python train.py --hidden_size=320 --num_attention_heads=5 --intermediate_size=832 --vocab_size=8192 --norm="rmsnorm" --positions="rope" --attn_scale=0.125 --bias="qkv" --max_grad_norm=1.0 --warmup_steps=231 --decay_fraction=0.719 --batch_tokens=65536 --doc_mask=true --dataset="wikipedia_en"
MLP neurons of a small language model. Each row is named by its layer, matrix (gate and up: input weights; down: output weights) and neuron, and shows model dimensions 64-319. Each number is 128 + 32 x the weight over its row's rms, rounded and kept within 0 to 255. Numbers have three digits each. A neuron's up and down rows have the sign that makes its largest values positive.
After each neuron's rows, "fires on" lists the tokens most often at its 100 highest values on Wikipedia text that the model never trained on; "fires before" lists the tokens most often just after its 100 highest values on Wikipedia text that the model never trained on.

L11.gate291:073152129173118097144154138176147120096129122120170125113076095161082084160103108148162107100133138159172129152177090107131117160102155142136103086135152182094168114098073154123132144143113091087219140136154137103154068080109124151077125109115164100126088127075205149160090133173114109089088104131128101079084124137141109125141148109100119165054121117117086102122101119126111060152097111126055056121117148159133091116101109166073178122189149150123195104074138199193181167121139130151142107123215137102133164155180118150157101147126125072099136157176155132150133130163094125134173153081140142139120111099165141117178087125137108160132118110099086125144127090107161089125156185168157142107165158144137104133153119080137130107113100155154092158104117146161147112162130112
L11.up291:119108192105114082127067147145096125135144125142078120087138088130164175134137157158133169107142096113119149097201204090088133119070144170089147102085124040147097110117137167147142098118094113144111148069120164114065230151139099126081143119107153120168098136116128111111119139097122145137172093124142162126131134090167138138129141092164110163094069120082140136157171112142119089141080095157062196127081135112126101124091211097062093179078134118125168076087162068120110094181126130048113132165138157148125151081092181155174120089140151123155145112107150130075109160128133101144115118169131110145092149104126136151125209138136138152173101090111177187098126137084119134064191160098126172082113149138160159133140143105147094102178147171122100155100156045154127144098077142
L11.down291:183140148132135144110103107168168092134111071190168130171190149146107141100161133156147118122108123112153103099116101175109121127072129029072168128193082152129064116162123120050202155122090135118146083128154099147052089134133107112139109060080164174138167100169188100126171047125156177144120188133149084168134135165157085111171156142163150120110170115105159104168193101169129157168103112115118088089148175107135140132172167121078142146158110121090071141099126139122161160117138143086092135092200137161133118112142130134158136144109119083112109136110105138051129109136143090106143139094157122112110077110148084124168132101177126084159105101093120118126093123185127108146123139141159181104083152124102139097117116073132081088086127084114106107122105104167146099095077141
fires on: "\n", "  ", " Pts"
fires before: "|", " |"

L2.gate176:134188119155148110139172156143138114164215163115138128088111156161112164158179108150124090134123122124125139150103064143087148140179159111134157148175147133113144099108080172130127068074079168087116159139127134207073122080115150125130136158112150136180113141141127124177104118137208120189081123076038100182126129199098125162106138106137103137053133184134187114137146127102113096117103106146156152197138188142143134153141150157186175136155129085138149175097131179110110100106159133125080083158130137122124134083083128079131074168118140131172131111081087137166114194151153174206158116144004104149062144139146124082120125085130136126087126093147168142062130152129130124152085142147143050166150116192163140087111097147145117179103131115186116106128154115135158094203136110
L2.up176:108154133147104125128094141148175105080052088125151137119136055099088158135121149122111131147077139147103152140124107114150140119157208128115124114113153161075130127184155090142139117177068161093121138064218127144173162104126120106138109211117095133146121162121113084155118120123142101120082087191096092126105137110129138106103091190119137139121148155120073113121100119083112130102128113152152136110125129148139092090125084145163190106142132074181100080086115142133102192152121148106121057169146118158144116145120142102131146093116116101116168118151118092155140034058123195128151140095161123131116033111203100118101082123098139090059191140124136176160111164112122152107098113114138105188059162127109114131138096207122062128132160153106072140124143121075112113149145101
L2.down176:142117089096088159141116152109111070119069084152158137119148135076141094170191170113114146130106130082089134129139128123139141008137123118125126133087174140155138138101108133099122122102101153113105106085198130172188169166142156130174086088122048139137110091148108134081088111145100121092057141189173115199110125107127150088148173133107080101108057108081092096135117094184135087140112127143143069132177111142194103153111135180136145061143123112085169124133161159169144204170110096111129099166100091108117071093123120125171207157110128073115133159134122130091100080098136089069118144149147195115161168141146099153134161127125149137068138122143090141096172148122098141115126123156116125158091117085151134163018170149106108097147105113145152157155148107151101204074153153
fires on: "-", "ed", "e"
fires before: "-"

L6.gate154:077112164119141198162129124151106122149126147099147132118101144147159145169160154125170119166080108186136114139145149130106119145130178069149115151115134114152150145072137101178126121102114147119143150098138127177152177143053184206133132115044177128128109188134103139157108098124151162143136120105116110124115108154195097127078159094122153100117154146127152110136172132106080116152119101102100123110068084143109156134146178087138130127062141115148122106115186145086120168168174131093108108125107155074103158092109160091134049104109131140122226152101125118159077131122160114093159141149141111095131094146137121165116151042125113087143190100148170201103125135107153139102165124112105103103151145163137157139125136127105137205168155123131137183169090205121168094077129140
L6.up154:113102134103153156165111099172104131123132159172137111143158141105132094160170214146141121188116117133112135145207101135116126124093146125108151152096123128090093120102202077183108106130138127102177205122168156095140204156117147202143068108127140137123089149120125097105089066105146123129106035115115136183094085134171082115183128116087141130136134093129112104177180119135089111134126103110082139135086085132090163151129146143193096178135065107139114103114159138077115150144190185070111144099105140016078159100138148100142088135133138113092169148155137145115145185164148138106150130093129122144137184113162198089110140062083115126082137100145128139096110109111082087141104144133085127063142130141115189089106104164230126153176099137133118169159175173102132106040098125
L6.down154:114148118132158116151135229154105136154157162153082124132166115132140157169136131130102111134160133138137159107177095109180131108085092123159160138085158151080096170118152088176096114128167097140154165121204142075147191118172106091113113126124071173089173099135188114137164078111139150140113080098155106165121134130200138111168181143141254150092146082140135081160150129125128161112134082118104111180110157039153146133157133072129129133183120113110086129139099191105132167113163153070123165154137118104114195112137153068152175119098109093085091108152069188105126115151148136118115140168201148160110138104154170131131092137103100146112135116106168185083166067158149120153135154072116138100146090137047184132075120098188094132156079096090123126126173128121152129146104124
fires on: "  ", "\n", " po", "oc", " exc"
fires before: "|", "rac", "di"

L10.gate201:146093146138113099126113065156106126169128147118158106092123118137162105120114124141124104102084114148120139103131176128108201134099127101140110079118061146141219130056191085090162162121100171157135145116164167167128104130082164182099177150125139081104091144161110070099118162114113142172147148140146211122072126105071137152097109144134114084139090110156166122093097148082084102111146133165093131068127117123106122148125060210094141105123127118111127145074150100177119184166181169136056098125151168153102147052097185117087034174034148109099171140130118119077109135122169114120171152114107146141107098064158117177103170139146161121128168133134173153128126164154140156133120085111078096120179110152133133101169154081132163127108148125105097096130060162148138106118160079
L10.up201:193191125098112157129120174136116129134125163172079105036202057145180149144110107148122149140134134123105130121100132091135158116166124118130115074131100136130153117105110094108135159172131132185110136118128161125139108048077084161090160069122148098089154038149083102122149114058077096162167137126086112112136204133124134108070163128104118094135092123173058184151092098128095143107113128166157139154132125157159104145080132167079107149126176080083085147131163133164113114186137086185136140126140123118146124079120138130150116121119074100111114130115112077145150089151170131149176103086103121201170185075096143094099125095135153123148066129133056123116127114092124145143150128119099130147121118124099137124099081126124150141127123140151088091070150110150097122092164122
L10.down201:197101091073151159103123089073107112126129100123147154087148186116096133111076180143094167153170102144151165176156148137120138177122119130101163121124127176152134126143104134158128111123096134192090106082077075116135130130146116106090116082143115166130115126165139143104198132174138143099113145080118107105161151132139143149122093156090083083130152125132144086191091171090157199014101099131174085043123096183117083164146118139120115154066120119177138097121095134099040118084113102142171114102171117064113107126136104174091114163143107146179111153142092118164151142025176104171155144129078111064125149109077119115117132136080115157107173123133087112086102084096145141069117150142132139124081192100126110111196114153124098120116144129121122118093165114112120144121134040
fires on: "-", " |", "|"
fires before: "-", " 2", " 4", " 3", " 1"

L5.gate455:105160197105197125125136142104167174083152110130130144115072173144095192123114169118104076117085139115101047174160154154137062136164098136161138128166162171158177157144117163102148075107122111094112128107099147178087169189149141106111115142175161147161123162113088100182171145132094103166083096135083150110133100117088157142126154091080129144169134154139118119110117141133142083148163143117092090104152145204117112145135173076161159115121094181079165158205194103145177130157138173171155122109094122111111181137157093163101065108121070188160155114132115176074117156127146140124151122165132123108182083122119139120134206180171120144172127076103095103115156117101144178183123145110095113137133033146122145135115147075114133122121156122131167097117086068086158133154127171
L5.up455:108080145146100117076109039156131159154096036108080165053120131118059082125189121149158105103091112042169137143159143147089120112104168123098198167093205096168105192140152137146142098157113161125107067101119137100130082127143139122114118138148126149105124150109102144122179119166108137110118116109139164096126095129148099080125124124136113149131054143173099109116173151076146125147145055146143117167174172188107130080121126183147139132127122135063122122115198095123130119155212103163134101130113145089090166101112100085167128098150117153101154141111062109094128137152127157095156172148159120110124170129184140149164135200103106156090076122100148183124128168137143153061101147136095108184201087143147093133136091157148105127162117170165150134164139104111140148137156176
L5.down455:092143134081135118120172147132139095092181156166124154136130139124093158105123148086140089136134091152102088099113146158095103087181137156112058132130157158167174136118204061135097060107138150128101083116074129154156114140116104087107118144095186150092089128120161092138146091155122072134077108177114185110129115130160136116161155106094148148152178045103133143112097095134109106190179131196084122164126131108144119137106119135079122111104128140070134185137168129103142144096078190168060187118124085110093119115085141104153162137091161136149120138115162165127153170131161252109136113129120095071130078072067158125111132166127108142106092186169144083114137131187156118107116146112127123151130069113162155187103189129114100159086099073158069138120089109138138103154118098
fires on: "p", "s", " of", ":"
fires before: ",", ")", " |"

L11.gate292:116120159158124164176069086133119132150123170086201122108182116162135111246091125149175109135071111158126091158090104149049125122139157044169137101129130135114187162095140103144135148175110151099157044088138156095156102102105182165138168118141201173129089142123107101147140115118056137136080149157160136138109171166073131160098153034104042099093129101168102159125142091116120149077123140116107096078140126193131131165139134153129128114134093120126150143129127176124124161165138172133130108098117182106160164084116078082097091116138070112130080147154132138124135119095118152143133089190149142164108077106127132138137157092157142109173164055142113156108192133201137138098173123125123099111168106104133099114122121117123165120075170126166149120117127113150213125123133086
L11.up292:153210134159155143144135080147122098115124183051146109064175105121133113169119107112187160072147149111158100122113124182147044150176139166161115057168130163114144151136177127140134117142123136104118114174105131125112147101109177140162168102115112116113092137140175127154146100117170177095146132120187106095125112093124140095104110109108117186121085134162086156090127118077133157152100063142113129143116043155108070147107117117140100157142134114106153171175133107121124132061185141147128109142135184145153190167124107104132111078167092144142144192196092129102126111133064137156100143129124139173175128191192114088111114103095118092149137116122111117190135116142146126127116130132154089129125107076164105127103096116062162146111144160094142103188120153153167134176099110
L11.down292:135176138115173102108125115163127118113113144104079146084113089141166156131111107128255103157083157162157155095170118144154132041121117172096112149126140158108093121138121107157129112164124134138101116110157105066115079125117147111075115128154099155117116108119137099139144105154189143072102133162115134135090121133132174123148176088154060078099135104160137182115143136146089148129168166115131117142124155130133145114136131099117119085165153169094177129139127152144137116118167126154197121122131115150062125118160130144110134112122127139183126122123095144110141090174114138140133103113154232155125070079186093150170093142100122144148150127121061120144121093093141096141094153128118146148152157098130130139000154107089189123092135109143116113145138184134098154162121113
fires on: " |", "|"
fires before: "  ", " Short", " TV"

L11.gate594:078114109149124150152117087148144128223135125179144113095106149129141083104123170103146110173071151067160139171156034207133096141129122104137139136132034149100135152108156138146154184107155140157137089157089144108178132120145155116095144117155199157213102182138153074181089130179165095154117113082156185155105117164057119177117100073102129107097179113130088117167162147098103110125156152127147083069081126102101123146186138155157135157120088169115142155089130056136111142125158209154150057116167130065107095169103137123142080096115149102093113118139088169175111186123128139171140183138131137138128097175131101167113135155106136127106196092107131139148118096148143093127094117126175132153190116163178145139162103123136191141146142160146100133119109151156177069126083080
L11.up594:135146117132110134148052137195096165138143167113093124092087073136148157136102113072130161129181107114134206169192083165086129130177162140091137157098124051082095093075090108136129109172157175101143178110142076123150092118134144160110218177179110143174092134133167049159136101206102093159118135099164117079155207133162128128089133116116113089123118180110104118116078118143127113015137148208169179149153131101132126145101123130067173125184130136157124131146108121104107128123120149123109113094135107152182083101160147155129124126095133150101126125126100160141084086127100155124139079155142170085119165138133083145114147137074082106071147185052119139112104129117153079179154173102113131116182148186102121083108139088144171161151136154134155147126096106085153127146160045
L11.down594:162113088132061130109126140138153156170144107158162136144137118166160162121105148184176081090143190109118096116137155109086123102062078116169157107157101104095101149177174069132106144140093107143069148086143143151194105109134045077171149087131089109113111109108144154093109161157133162122101182107147148148139154079117087151148113076118081083107105139092088113166170130108147135130079076106113158162115156184140136179160157143093106076138125091170121143096170093113079101067178161128132153141135153140139142087105158176134084093177125166106105128139088153106159114085139087126104106107106143113159180187113150113146123117092127112132103180204116110113081138108059173130188135191130137113142129117152140140068175109119176123152097141084113112156101157151143094120113110
fires on: "-", " re"
fires before: "-"

L10.gate117:146069108128175146184173096117099173159139136123182130122132124150079128207123166159157131208103190126113128190101072143147101118139137141131143098122133162107155142148169097173092115131057083062188123140081176170110162072082179177148137142118133087133137102137153080129132106099147155106116090113167101132113202122133156105144089135121126105040127150117124061141082086118156110065117111150138114104140132117130113129011153159117135165146125100131142132102182119129147168145107077119057153161104176079175152136090081150148121088148180133103126115173111104087093136096127074171098150109122140165140137158115150103140164119177090083151154072141120137119140153106152134090135166132112115127187143100155111091125128071152131143136173139107080099141087100113146056054152130
L10.up117:113147120169118123205156112119139085137153132100175139118107126093097160213106115208178147188102152132102109168111132141148099133161125129176112085113135150159175141106144145181164097097078135110194173162127144166115191074079198138152125135119130087118132077107133114156172129089074165098111144086137126119147122179135135146116137124127128118053119149155108049150122118128159047090110109169128125132079180122137048159101116120121102207173089093127140125082148105165105173113144116102088133142136140094106178122111092168167117128148130081109140142160100132086145167042124090116129171109122165144143155119108114121167094129141131136101109097143137140076140132126122119122184093110089130142117122121147109094091116058162122135118149219120075073135107100112163065106088104
L10.down117:137191156118113126080170131134158091176121139121149103098144197188134137082094125153177101108184146127069141087192114127151152099185141094152132167173116121091098109153139190109121138108188141205073102144147106117086113175156063131106113081164142160105121100175138139174099176154122057130148121124082095087138149111173119165093149255167202142167113146117106115126176155138082126162155082120117130168128108124184159085146085076083093124141166106120117116120151140102136069067137153104154097074129126098107063125124164141065094111090105155173169127154121098138152124095142128161150163129109174154088167141147125155119105148105121149092130093068106146143074083137124168139115144099176107136063175145114178104012114149092144105117142099144158125118118135150113137133121125
fires on: "|", ";", "\n", ".", "\"", " League"
fires before: " |", "|", "-", " Clark"

L11.gate583:102064151157142160174197160174144123148105069088132174077174168174092101157181118125156096129153115175143128089156083077197174176084166066173090156151197126097165158149097112173121124100124143164141092109116114132139101069124216097109109123079156076108113195135143088159117146112129112131083125098119114133077085135110139097125151130152155132067134132139136061116173110101078148143143145104129115090153148137106175061124149106134083140113155100113155079085104146143178165117122139101170142114108169144136169123149168106094102139137097107087123077153122165205144096043147124123120151106069099059134093145124143118162137106186070132151165112137115175117072121149204083186147146122105180129136140128110091132124181085118129165128091120166114111116092101113188141134169114
L11.up583:122142179188092154140054122192093116145102135071116130127128133084115120206127098121127105138129154199173106154183120113102094122075175114088093112101077149131106113038172109113160130110079025135097096182112120132150107137110118183075090151149147097100115142168128172118147163102131110165174183128120092147067155142156132150114175105112167114136142091124079139115100135107152087144072172115093121173109060086107079145150086118110082139177086183116124150128167080202157133114114141122140161130128124092130161085033157093157193108176093137159135106055161139131144116151119130127102144183112138093122143129112119161115148108135156094129083069064123175204124111128161105137114102101143126125111083142176192122126212096162136128132101169120087123184127167140140156137111123
L11.down583:076131080180156143163130133130116150110074100129125126170070141152163156139150163118053113161148112105107117120125063150051113115181125131143114167115162155134059214119163152145130129117084082167113114115167119110138123153104104103140082133092179124171162093188169179181115100114101100124096174123115149130114115169159113097155093166103204109055137098109114132099133106164128099042149132126096131136112110089123083147107166128143080163118195144131155191097102133098170093109106096050160117127184108120131213128163135056105121149131144130133143175140135123091155130145142135107137174169175191135110166159140108133094108083122139132126132088026133135154147100152135115114222151118113194121165146124114168091134134126155141115115104160125107135115092133161184094102057143
fires on: "  ", "\n"
fires before: "|"

L6.gate663:111144083110141114136166135106152139145136125163111131122112155124104101188165141139169085148090169121075054153171094142111074158100196127097118152136124101070171141122122125131118090099097111114077123097136093161141136093139175171116148149103141135122166107150164140167120135134157128139079131124100101082106120065098108122126117113076108052126098105130167064130135135093149126139080088136173067090184108160168112181067147099170123108084128103147109073095113090146180146132101078119124156155146165031101174104082151145084126095068154142086140165128127129126146116113063134213188136092161170162132091080137091128150099139112077133128123061104168109168136133133154147128150171117082084128167140110118134042131083177116156131083150118140126167162141159050205103110146135
L6.up663:131132105076100141120097091091105111110090214134100074161091090156125159131156065195097130094091223198104109189154153147189173146126172155082119128136066168162117103095157166107156101122098116138122153095108142176134104134074116133117182143151128195104148164132092174118165145077108125113125147119119097121138150101086132094171125138129132083132130155155115090163124093064088133056136171086113135167148104111098132175081130120162072099118133103130131137138170122144085110151139182132060131098165112089171101113097074120074176128104187112137098110154109079117066110141117118156144135160090086112145058163143111105098141156191126129107159118151122143171074101076155195175097117064101061132110144091129152159117108149086076056134100142138141144101162112142145180106139137
L6.down663:206061067095140149161114084145166126145156142139103187152137101117093129151158080115152091118055142111101090119097194163116084076111133132088092136103096145169115139098116108139132167111143144121121148139138101132170166116090136077135186123097083134158117147141126205141104148170142156126116097131103149179172180174123127119144145191140127137099084186160125073120092154054183117166157156093143166099100163115215157179080165099112063136136145141123119109066147157159138160113151132115149169113089133028177094124093173167108151157120102167140110160148152145138116137144115101157133106124120167164150117146098128145122131154113109170152126127053178140105095141181105098141135090118112099108169185114140097084100073136093150137096149113154117109162120173081170126177127135
fires on: "\n", " al", "es", "ia", "-", "a"
fires before: "-", "kin", "din"

L5.gate411:072161178087152152095149148148135130143099143099173103143122135133114121126113159096152120155139158151148150116100104176125170136179138164096102122140149123110107131185119086129135107108102098112090032123101097145135114142147092146167110098163146146171124090100158178121103102158163118062143097080121176125131133099091094161138191108095102151154115155115135168179131176101116149139159169127100107065113140141075081147103082191079121117134156122077182155162123098070135179133114164123087092160141145119127122149171114063143079114106159164126155090121103137197132080094112150121096181161104150082163132180148139155157135108219131097052172106100155079137164172073129175117144126156142122126065186124109140143134122144135144181169137141120090188090119144146118110153142148
L5.up411:117156160138140094101087082147135142076112156099083157120141118160067112108100087140160140160081162088070134165110116132105185112131091121093131147117117190139109119120123110133088184079079166146123122104078157137125133161103107093098117100130140104084067141102088139122209102099122124106104077154133135120165109116060142125181128138168111146129109173126168144128107075180137179159190094089168139183102101140141193134111160133163116062130159103154125192114130096143155092105166153116106118103085143118103116163181138142055123149136151214156087118170121134038166084119205139126168052124134133198117096084093139147088159106129170119146146179136138112178178147129115111198181133119123172220162088087110065189133104102127120173123096103148109110107110189142118109205195098
L5.down411:137108134101144125122136166100102083031101171036156139092117114144158116147090168128193159124114134130169145167131117090144139124117113190104083110148060184105111095071167098104182145111097138093198088142126150109165091144136130173052137149128056144108133149144154073131167135129153109120090159154112166123030115108087145074181105112083139152021126161119184203148179120099123121110112213075149155163163109093057130137104099111152109069171171143098124141186130125146165124060117093090095073151143166118171124155136163101167105134111138136134178167094157099152125155160093117120121169098113128128196133155138099147133134101129117125171114133140080149161071089167080117108106141078143138128145116118111174040116123106111109135138113146107151082158113148136146130109107103
fires on: "="
fires before: "\n", "\n\n", "="

L4.gate195:098128139221125149159155139193163167109145109106142133121095107142103072183182165115145114080184168122150158161131126171136111151129221124114112127149112128183167172112095087122172088138077185091192121204089126134185115162139155159112111112104132110173122210113186132112100169090154122128114169119138155113148119152085083175101186143115076114075136122155103069170144118102157151156142137143192117054149182116141100087085086114090150158127110155138166125105183066144117139177152096172082051140110118104188154141122098108134135098126131150055138052186119068176080104092093141149136145142133122094105164082190095148149060136131164107120084129073149110119102114124141160123163112147107130075155149107132120166132130091138131166168130115089110147115066114107125071126098107
L4.up195:103103078134155129147116170140166157108189148104108149094130104086142157139101090109124151048106131119136091145110123145169183114154172125113160163110126107128166148129107112177129108175133135118180140124101146114115102184116097149132144051125124057118151152074156075068075187107086129102143168117165091168158136130123106190150184144090096142086148099151042103209078101129130170145158078100188124096148146119105134097112116109093125150107085093122134159101106047112129074166155145131074082136161114141161124131148075097100155150134120154084119115206107103162136094089034081111129114131126123076084137128185159163120121162104168054169131104088161087106142211103103110135159086108063172091138084097093114171114128083122134145175120124112082145081067084145112058146173116
L4.down195:153120131122148114127154168143083104143102085140123140148172177122146163101096074143147148113104103137132099140138157162099102049115087092097103159140152068100099124101115121182114164177171074127049154096165191058120130159154119112123116150090000122133133098123164107097124114087116161106085115094128089150100151138139138158119091130129168127221166126099080118147095097115155131092133105139106132198160137144090175164128132110149148150157104137171100128199106106117105085054137193117137108085121145117085144130093088132109115147132122092155106165138138131135158095161100114152142137088141167122110059118123137165135068116106099140144140132122136155153089135093054079140132117090111135142115128172118143099000121131160159134117098157121107140069168132089103100101112105
fires on: "-", " and", "–"
fires before: "|"

L2.gate765:091120124063105132161142107120116148115086130104124144122155095130117167135142094120157082109138121114173047097135086159096125123104155109144089134104135085165141120092099130127146057111118170132170124096141180078111127146101163145150166106170154162134109165111119144129122168103115167183173098141123166078121129110109114073197119145160115176128166214208076146174172111138162176121125090112135103136155077155116155073084155172099147165160172143099121198135149118116112040128103127103086093062066127081124110107079088157086125066134066159120146136128122092083142143109146169190105133153188141099181108113139094094073167157113224150128082069140121078150187118152136122151111164122174089187149151110177088147131097137155137142162131118123147101161084120121158106134142130
L2.up765:147180110119150154133152151152095127074126111137135107170111107150097133151132142123114139141129096127186127152135133131134107093109130131148138145127150090146126123150070195095158133112116116151136137119177183177116175113105137160116127171181152082143139190132056204116127085141098128164136116098103174130139095150160156125152173112137110121059158143167151107130184156168056099155129137135076116058101115122159084163124172129102199127156148114062135130132158071114120080118105128187094071118093090076089118098106108166061121127150174089239121187141116137119177214154116129155117082117137169144189074126124091136132115146120142114166072137126165081132164150142123091117149133150168086112097114138088161075145077167113167088143144184118196147104138123144175133154110091
L2.down765:127179147157147119096139141146087147134194130087120147062103083101110136066140177118099077096110158155093149161171165119138168087126146127162102128092195120122145147098090103112113100180160154097094109178149112154115104131116114155109159102063109127101092151184126123146137192103138096156163118166130138136115083146079111134141167103078151157074141092196104119109159139101133083131170109148168136176173144133133101188125117085158123077104130168155143137116162164120156143182135126154134087125084137117171146102127137099184142133131115123171122088144118107158172113095089164083171126108132129136061133111154104146158092160168121147147108176114172103144128137147149247143071143048115138143123127123088185089086109084151174182123164148101087154126156111080061121148114142
fires on: "p", "d", "ow", "ss", "str"
fires before: ",", " |", " card", "oke"

L11.gate222:119116112100145183099128116125144146094102202126108136129068147114110141148148150192174141114170123130072123189078077139087118127146132081113138153099118119133208175101076166119106132109117118157191133146109147129184192103129160174152083156093198125093067130096060095148091089117115089121112121134096060161117116120113130150072133047161036070047164131117099069113150144120092122122113072140089135157125106174123095151111140085123163138140158152193084129107133141160128147085149164122120157071138144079130163131132164120123139124131143135132094149101088111129139086110159142130170155150137121141169059116151102110088112128073146149148126086162164178112114118126135080135122174110160145077164149109043090141125144158112144131145134137173083201142124106119217063103165105
L11.up222:143187105138085139070121077131116132122124163162170133138164110122085199113160125152074157087110080137171167145147092075122114136139164124183145134095113163058137177063146190114145133181128113078131140081140088144135156145165101121152150127076122199173154166139101138080196135132145156116073129074098172120169151143132154114123099153140132052104134134129137114122103122115148088154096114186150106117137164111137131130136122111176102091161161112118173156094088132185087184138163161124089128107182063174123165134164122173105133129145111120133161069112118117116116071063167174186197126070035073134115170207124098103100130179132135140140114126097120139114029113109118145137066154129118066109078153129145152103129111071126133122145174140134150063140132109170115115154160100
L11.down222:130118141052163053095105158127146122116110137182176140141145127146125180088085131151121105051099109096122141215134123138125183042122128212076158141147146144157162128085154186144159075112102145140125103063179093121145151108147162133133119168162055130137187123166130101144149109133181119116128120164141108099152173084126110123120154124102106077151104151122121132097088202095175149045152142188109135096151151138143117114161157143104214165087119126132102079065177122181093091098129121159111128056117112138130147115122117177149088108057135141121072113096095055144169113127158131120081114126157124091181154151118173120118105097136175146116087140128123120128149129102114131050112084148110136124131119141112170086039092122097111102131162118121138148120172139126132081159168151
fires on: "|", "-"
fires before: "-"

L6.gate469:107102157098144097094157109127151134195156140140179158070144153165079154099082095154121159113072140143127073188087120161144153207222162152125157165143106131088177124115150120154099137095130185116096125108159098131134141165122126229190102077095143152184101121157136135163153135146164116145076201138113141134166097153076126173118133073107115176121140116137100072123063073159156133171073070101041088077144140160124124103082188165184141095139078103138114154112125099098117099150167172141105085138101123082167181129149172140135072182096061133132138090131128096118141086118147128079126130111123095133127131142136093084174118124165135130140144141095126147115126202133140149109135181098113102112089110144112129126147139069163107135090167149151116134129098116130188081081127123
L6.up469:158113113103098133137074109118133115159160156183096130112123141125095095140162140168128149100125150097216109132162059111117127112132110147118172078156130175055131163126067133120135063063121092111048135159140193159139123115097129158207091134125131124125135147135106130141131116157137109142105191125115133163127128133133079137174097126158113096130098126140144094089101163117224103152073119144113070089142201122105111093145161128195170091117159089127197093090160183093070134133143075170179113113156132051113086137129135124175099107158129103127178133132120103186097145085139123131127168075080186143072153139188139114116039166165154157059114082141142148121068187095129115131115110116117118130153128194117067040113100123154133121154165128124086085117177109165140115079131143
L6.down469:121165127155119117182149096119094140126160158109168135090088147125157126080141117164161170145119122206176080130156107100137072103180097125094090104092093197057118125118138122129116094139126195087119101124121168153139163073098079106137120121128131128142135160109112162073106136116180147147092083097097163151150119137197136091096117132150112147105106137150144054180167143063104100138166081173145109124149104160155120092157131129117121080076142114159162105095180125131122127169139181137130117074080178108134061160110149169110143066132181135118128131169102077124144130116146113125206105065113112129086101109135136188082135175100106144096119088130155128151119174111149145110150130160103102211126121097145110118032147108138139090092125109110175195156140169140128160081194148
fires on: "-", "and"
fires before: "-"

L6.gate524:144098140173088170140156130132094155181133155122114133079062140190076165164081149121147147138153160099170112108167067178128125147103145129132137098113161150076156139163067080154150110128161166124158112154140093134104131138123149129155136172116148123138126144131144128137211121106142111131099126133107126114130113127093117164127135112110100114119163148169114127148169134106219159191123151158207099137131099095154166201120085137182147129199152117047137126066086137117124106162123150178127061094141161107103143182108107181142125108167122161101077120165149126143157059170135184200152135094108098104087088082149109139104093147081123126134108109118111128139110116168154143095077163117146078174128119138092157120129086182139169183150108150151112058137086166114136177114101079
L6.up524:134100096111151188124073074099096098136170111132142107147188138169185119150097137089194117124143203088109120166122117142072050134140147068074134106133141068112141074074127078101093158081166184106087149107120084152135174135106123133095122137150125142141112088124140103103125119130127110124128117150118132118114160131116143162160103169141134148189088094126160162135149098162139097122127074184154088119111158147118129152163126117168102121116083141169094061184146074101109082156189117164144145117128172144163166161169152083171137188140179104039162170161135169095132135145078122120206112109047152085180115127074143143170147124129074155075159095135109188072169156184136175139140140125109134119107121182086128082098113154119134175083171131148119172106098124094133191199089090
L6.down524:084150118108084129112080153096111138150190106127072087141103125089083132112180141148132132122072145175084122140142138174103118150099092081090124148080113119151151107079147148112125174088094115131170157162133201189151094123087084109231141091142161127073196113148150142164104161158096187105162130192167076069144136127124160131138145112099094104163167127111121125128093124076114089114128152143114112112110144106133120147181144162153109070080094103106092112152126075158048136137155123150148091122183189100145178113159137116140183156108179115142179104166060113081139124137098094114157159105095132131101110115115120131133121136079109158084142119113188199128106122123080123143185101191099138049097123166120116116166207138162138131112108141097161150138147160149144108138159066
fires on: "-"
fires before: "-"